config.yaml
vocab_size: 1954
norm: "rmsnorm"
norm_eps: 1e-05
rope_base: 10000.0
rope_fraction: 1.0
parallel_block: false
init_std_down: 0.0193
grad_clip: 0.5
warmup_steps: 200
schedule: "wsd"
decay_fraction: 1.0
batch_tokens: 16384
seq_len: 1024
MLP neurons of a small language model. Each row is named by its layer, matrix (down: output weights) and neuron, and shows model dimensions 0-159. Each number is 500 + 50 x the weight over its row's rms, rounded and kept within 0 to 999. Numbers have three digits each. A neuron's up and down rows have the sign that makes its largest values positive.
A block is one neuron, or neurons of one layer that tend to fire together. After each block is what it responds to, as a language model described it from the Wikipedia text at the highest values.

L2.down443:477410487487483490543640512533462533540502459507529440439548522492470523516568497547424520554473474473504494552548552444387457634286518500581466558449511520579505517560540542403467535495548521532459493563479507474500419541484485494537526513538527488529460541527517466535504522500493584529506446447588509562458545476457472458535481488477439477471525474413522495504527536522456505565572509509470556404504450504465613414573474429510505425534490528448538586439495585493588529594462592
Responds to: Word-ending piece after one letter

L2.down79:438546510490455446438471491525523429529538535472572536481512454415471463396433568507508506565528532478575506487486519509426468397539591497574402430547503492566442470420537419477581496475487400448470431528482507462545435586513446518469455487537487497488432485417574498561529554550537495474541455487475448512539468416506528489388530452453591415499662444513539593480446522539608525503471491514503548443514568474500516493500515490502447596494509439406568483551467501558531406454507499
Responds to: Mid-word fragment after word start

L6.down39:543524529513494419514546522469455529476478438617472454505450446485545473513515401505458565525511491495523493467492561528458478427525515566519495513435588526493588439524542619455477558591489441497424590455467443548614490501544515489514481568506458514497402505488460558528510444469529496548447537571469394520429514529554495477525480579416528477474495560500505535544502550540449514534524570542446505541388498611570557447462472423417450413546473429470453672470442490512502430503513427
L6.down64:478507419600510509519496458529428561433409438508411448550584540409611548576555497415577479532528512531551494497532423513549493472422459559531550470527530500566509446557495494591584443516503466462453444497458523442613497449576556490560489531482463483606592463510454484498633470502589529478492521604486497568442492519478424532501472492517472465503530496470527572464495438431544472417435522562584547486533547473550504533459520520423476513444532535538447399515517501505400468491452544
L6.down138:463532593416581448556490492610458516451503503551494563548439518495543446489467500491524555514606478503571493527500474385552421493580462436534518558477513557508413506462588511433419505574504567509480525611518492467541581481513550547466503445513613506487504481546423467490432518531541421496494429539483476450556390486480450502489517530519527464521479498535547407564482475549475511519603541539507470487554418456482485544461439474549502531639469536471539514619475397412474551524405516
L6.down201:436554498564520582573520459564458511510538543556455524517581437519435517470506464504495527491455448449515462612496475421567488432507527424516466516520529578570444498482477560557432474504468520557631548444421457488572442432535466568461462565587535507524556481538490557559577483498544509436475445478495643510484394525539491567489509525493475479469571576501519496474533486445467466631512446462552468420550540648484496523526480520455523552523497495452510555594545442493498406471585442
L6.down241:545501461525444503447540468475438400543469562364489528456486416490592566467564506422514418495497540380524495485565438439509487486447545450470397501520532441509450502377526526471531508557549435471456448441493487439533434504530449479457546499485541504485407503424543476444509477399497559474478517510514479562501482517447571496472436455442531487503511539403447456592545569520479462530568502473515475491462573484462500567486556527423528559522600417578465422525467471450434507387522612
L6.down271:463506475459510537447572407509446567471441547457495529528498440462477557376502466518555477489580465422571399496513543528457529493464485457385640494492519488480520428577512556549494518506476519455492447495418534532566519473470468492512463539493506479476519466549534488523582434532485483576489484491512437448430580444409520462546496499373543547425512437493488495474494544521379526541444449455459545487470464445438519495486485461442412575576680390444462544578467463496515471488514472
L6.down416:419456496606579554515559368539435530517504616571544581465455561544509446457522422403461548421562480442491491412540442486555500465459457549606495498558483549501509571436491467528492483617562500543510492494521462529527485557560532541511562445486433455478474472455526417555580517491487546508522489449574544469526546540519428439520410491517532529494587419501574442471501447503467438506495588467515562496540406492573485463513584534508584485513495490563514504446458551446541387555487508
L6.down426:459499528522520542550488470516423477529459446511433473473456544427544563616591499516492576503390417526467469453508456540443509477404538483459418497462520412573584514547524451531460516580560465528563559551493539489406525443512483547530504473514436482539428548574465546525529502551468496550583579483472507604537432461476512459466424530529578526497524574494417538536585529506500492458511597585464473528452473437623554440587503513427602427554448579515494528483518486498550478579534461
Responds to: Complementizer "that"

L4.down13:495492559513510386559528509447472491432501424419523451438485432560481484471524470519450425437498520419471461490457475496553414500491558488480405474415517448556506510535479451554611532461520517460426577443507627476537473550477472524488448447435464550569522481510469635523548587513433526419477484539457512510556458494533472397531472544440446440527572549593497461479531492415366479575464462417567458563477516451554438474564530453498452472559490552450465539498533435495504574477439529
L4.down62:449513561532565465620430584484558460525493491509492563507443534479492509485413383466541449516479440464560492498522579485508419489519447500418591486501492500472438496526516457511406440668490438519525508542506543564495551518562491478586612526508493498447504505578497612546527505478434446549508441470502502472506546558512519528510488435473605525511509524536493461489502496475418520424563603454408519412474559430517439475508441503425581482447489545494399515616559516498548493412457504
L4.down83:522576512528531480548501529519480550558582507537534473679416607529495468474415465417473526559496498440531541527549440471495438465498567526469543490410505468520547518579519427532479446552500516384460597594498505509475441544437531561588556475541442470433528537458484494480538522528432512471543408476516488503510543507472472436485410565469517551391474497459506485566414475497452521600518534340500548481494510478499508513572575480449494408506511432401441511516502481496508485432429519
L4.down219:507527488437513488503427584504546465509493490497496497488505508549513510438440609559473395524522568513452453437487483553435489478502476613484583543582336456443480433512521525476446550505451572500497505434535471554578422522513457477427438465483617459559519513504496466482483494440493450452519509534416451434425454339573515560531525502453559492509559523459497493560496543510614535451459524487491461519636472527505494478568539533572430520565490445456500501503413489545496531475492373
L4.down260:508445439448485405590505526591424471441516490438426573512526432579469543575494432521538546503498503527502553426483490503514537539510501482519512447569509497523532530454515482559542581547631533434416504548420420506508522510484603525616612466563559486530426502515523523494442426430477483438460532413473503590478513581450427495545442478435480452473506545493435499491473454480493482540427445507468488483422463490557439529502512453534524539491427606436546574497505503590431554475632499
L4.down280:505453588443505528497456493517501495499491560402477547557448532529550476528536558503425544496459519498594484538506456404465469557472480568510520390598524447458421426430491512550520575605498498513492500524479520571503496430542609469504567471475478571503526472504398519473434583416446484551491503524384598598593538439510559438541512497449537459487551548463481547484499490480456457439419490575537532493468475462384472487485527472668498522455489541438500546567487560532516510443454440
L4.down437:407557413528528440646484588435573486496556375407526502526466491439575587535526520453498477480455609509502488444591529488453472491457532480445469506534461629510442458465604413510541472437469452506555497487473525486487542382442515539449476458497545519459576484463492520518495546430423507555406450481516519505540465565490529484489492512502627560480516496484495554450439511501475529475529586510457567471332494501437527480438512464477553489508465550464538411523530488507478490508499582
L4.down445:515583528438530500503559471533480550470470512519449528504570614611479507525423428378515480498580478579449545527567547568492469519552477477356520567535522493492564489416503433478524456573408476543453451558450562467547471384483456459488532442563632483546501542607535469571432542535464479541510493426446419472461498516554403460550484470464539402515561551463545554496530536473448534498535558516503500427514485460479584528467536561447511509490451495556491472480505490500548494397576495
Responds to: Word fragment after initial letter

L6.down98:507514523558538430582577539530512392450493430495450537441480520376518466389517566437494494508435541508619525526559516479592435458525371446458433470512546493634521478521506523572595389512484473468493504487430445456559538471583568506538474534462490505512554517487570497486479506516571506517482460510445504516458383529484465419509408512553536504468511624605498519506524503521504581492510537496522555523409510562548511444535471506580456540524447508450563478449526578461512532429464542
L6.down171:490476527483512475484548465480485545533538531467482524491371489505462528455537477477441552485542497535520431472537538511465416465400417502442552504543578529486512473531529467461537546456558456593452506532588570503505566471473543508496474483423543618456506416533457527561469448407518376624649567517471563457441449464494644546469520478573486463467474515374504501488476492495454502428559520473439491511488523492447471484531421459442488445616489539421444572460528519427541471487488556
L6.down206:491493543533570491511553518450514534542559453527489459537533556457449483541506505488570475503550518556529584500535594454506493476589517490608556494480521527530436460508528533496476448517533411605501569507547456393459591416442605607523531498409462543449424405542581440572507637428377553487475457426565515479530505492541539534446583484496504519496490487480548493486503585556534414498563499471443543481503558414593439538480519440588516490509452534499486509461564536545492409488467498
L6.down248:454524474539518432520490538521433507473519520496512558544547478529523433436462497406405476571527478520510462464521470529535528481519571556512500466508529608443478492547416563464531555537443507453457551624580546555503498494604382487483478536555414470460463521467533497581453541483492540590509528515395513436474474518512474514510426513457499608518521344508440440577474448490459531460557535560481483537521542524512503499418529557417340512474530573571506431429517487544399523439469547
L6.down253:578578468516490533538415499537540556539465552565460525502513518540526583458509510453613490563422528540485495518542497507493530533614425509439408551536470484588587473466442457574522459497468388441530472507453410519434570463533513515491530476466494506411593522513500531590541590500520521382514510556513513572515580426452544436485454484500491593497534542424489465436445422474480477574435593525518542420511530516464535396466557461577446542473406497473560520533481521407541511484549485
L6.down403:512544473546475460483506485521459543455453519402565433473425429540463610565485370540494480531396489446516493541501490474453471462486382504466420484440511458540540530492528571492574411589483480493490536500457457501515504532589496559479508503484529450458439529491447521548514438553429482559578479448459416599531520533493539463488470488526419455558423349460563491497503507449448497528460416439547576573546515456502528484459525423406503497588488445444469558619551446523469493503437574
L6.down406:523428494448439525485458509480492438504461581505496493506557548448602501402556620374543493529509520464534525465504512464566490522566519496500527544519588509574545485498548584429572560516465477532433509501475460490514443536462478498420524537414494452422521437489453496492526414451462509443525537563556567462552533485423514499582465400610448483440574458413438478522456447537422530452456496543509479472439436489489488593430428482402519446499577455532469621564508468404504471450453465
L6.down441:522600498446427535516418512571557517528390508448452572556463545548508447428584474490512410515474580499519455485549524539450412507522482427445438521491544449558487407426406494496486453497465523475496548507493419535546501462460501518490518617510444614512506457446625501481546483535430466484564380504555540583479518473475480487595447469437565470436520516516611554472408497558489478559453560476556555467454465511517445524503452464577518531547518431439529452520541397457446508497539482
Responds to: Old and superlative fragments

L4.down63:508564554518446453450465549514552545461513480503497547444476477655491428477513513568520551561509525492466554442597555469500459431466539552538453492349556414534422523473445424588463476460558500548536513532508551550501465537592495412546535495512523559577483481512519523544454521425496539457466482580404485559492393405430429530500507480495519508514516547450509496491527494567450487560489417510428638400510509484527537555584515536490506523442553454427514480556514575507451576406495495
L4.down69:499616448560484577584538552510476435426492534514489479491485586445498484399460427552495510510487512479441455411543515578512569537464476530494469549475451543608459459417504431506554552515435427453496572555521457543494503419579481461423480446501521555445560539480530541489541492504516584409533324527536418477493507494465536495550464440502528533595553438459488498469546568527527578440498458459477480489525537533577498531473547521545591519417483567541480359513569526532426527511539500
L4.down156:442569428570548566489499493447509479579453434574437464563500437448549443515562458474527407436530578496567515630419506578444444501525515545584497554500468478547568478531395522456501480462556477532502523514531492466467519503435491477537506559589509472535466565493574562556528493598566495463514501517627445507523514513443486449402482539483462454593573518468556494452491489588435510546497477505509483530471468498424477603518454435446526449612497464491570512520483542491510466508330478
L4.down161:505620559472493477484419541518498499498512532545447510442457474453544504501568588517483513422479477448468426487536595452478506462505460557509444474501569443523516501542522447583496427479464537567361606500485480549503485459520500541445618507563561574423525519480602432433454479513501575521506543542467462596452442526578471497457474475522515533502496547494365399567533519605472497436555428449534505456513437462489427500438468493556500428434461545480507565467513461464390524432487586
L4.down233:504385511521530510528443541428495479491464492532444492436519550540508501492552444482406441426526422489509486473514497508564556469535474533564456532545505508481431517510570504479479474538510493480561527475521450445517395555532558521484572533508533408455395572551544421489448510414412455432426491563532498451443509490582498435503551444413445551536423559492457504522568426448454564604550457442457413420598559463457563574547485539512398550396468499510397468463489510447567507473537443
L4.down312:468495470421559592604472380511461411384420386528468407409466534469505428506422575447547473481470505389494458485502478457473481513556595474506554521495500538491445499593557503475534466488475474455477470521500506435523549487484487559443473570557517510405474553553440428428506530487490529486462404476503470494513475549512502503554533475406463480488488542499474426536446572520518552478471413521597488551531490517568503549622445470410530419537457427490453575444424455568479542511519484
L4.down332:523482557538411483444481536515417506480527565413400440618421502504476430498469464510517465509464449455540482412530540434556528536463404467607507567537521531539447516448529495412534382457550418450460553501508465535530517545491518485482560490540557519524535477551445512505546542509334535470553465569544465503488486560509494517506442598486565586525376559564569457487538467519520537605492365526518511531506451578498447486465531481523483546501488521457426597524537490485462475491417507
L4.down348:557497492448430454444520542511487581540469568519539596390530533528425480506495513517482446531485457450559530481497553501439519509491445578573472577530440440462505599508493490489587544556446397547394520554554466447493497494501449524572434440433518458493545583564389528446509460528462458526543529486467540579493397526517549559417645506514523426463473573544455538452472529581536559440577444504485460515480573469563457527434536494479477461496477620531559500502497513502474423451580552
Responds to: Mid-word vowel+ng fragments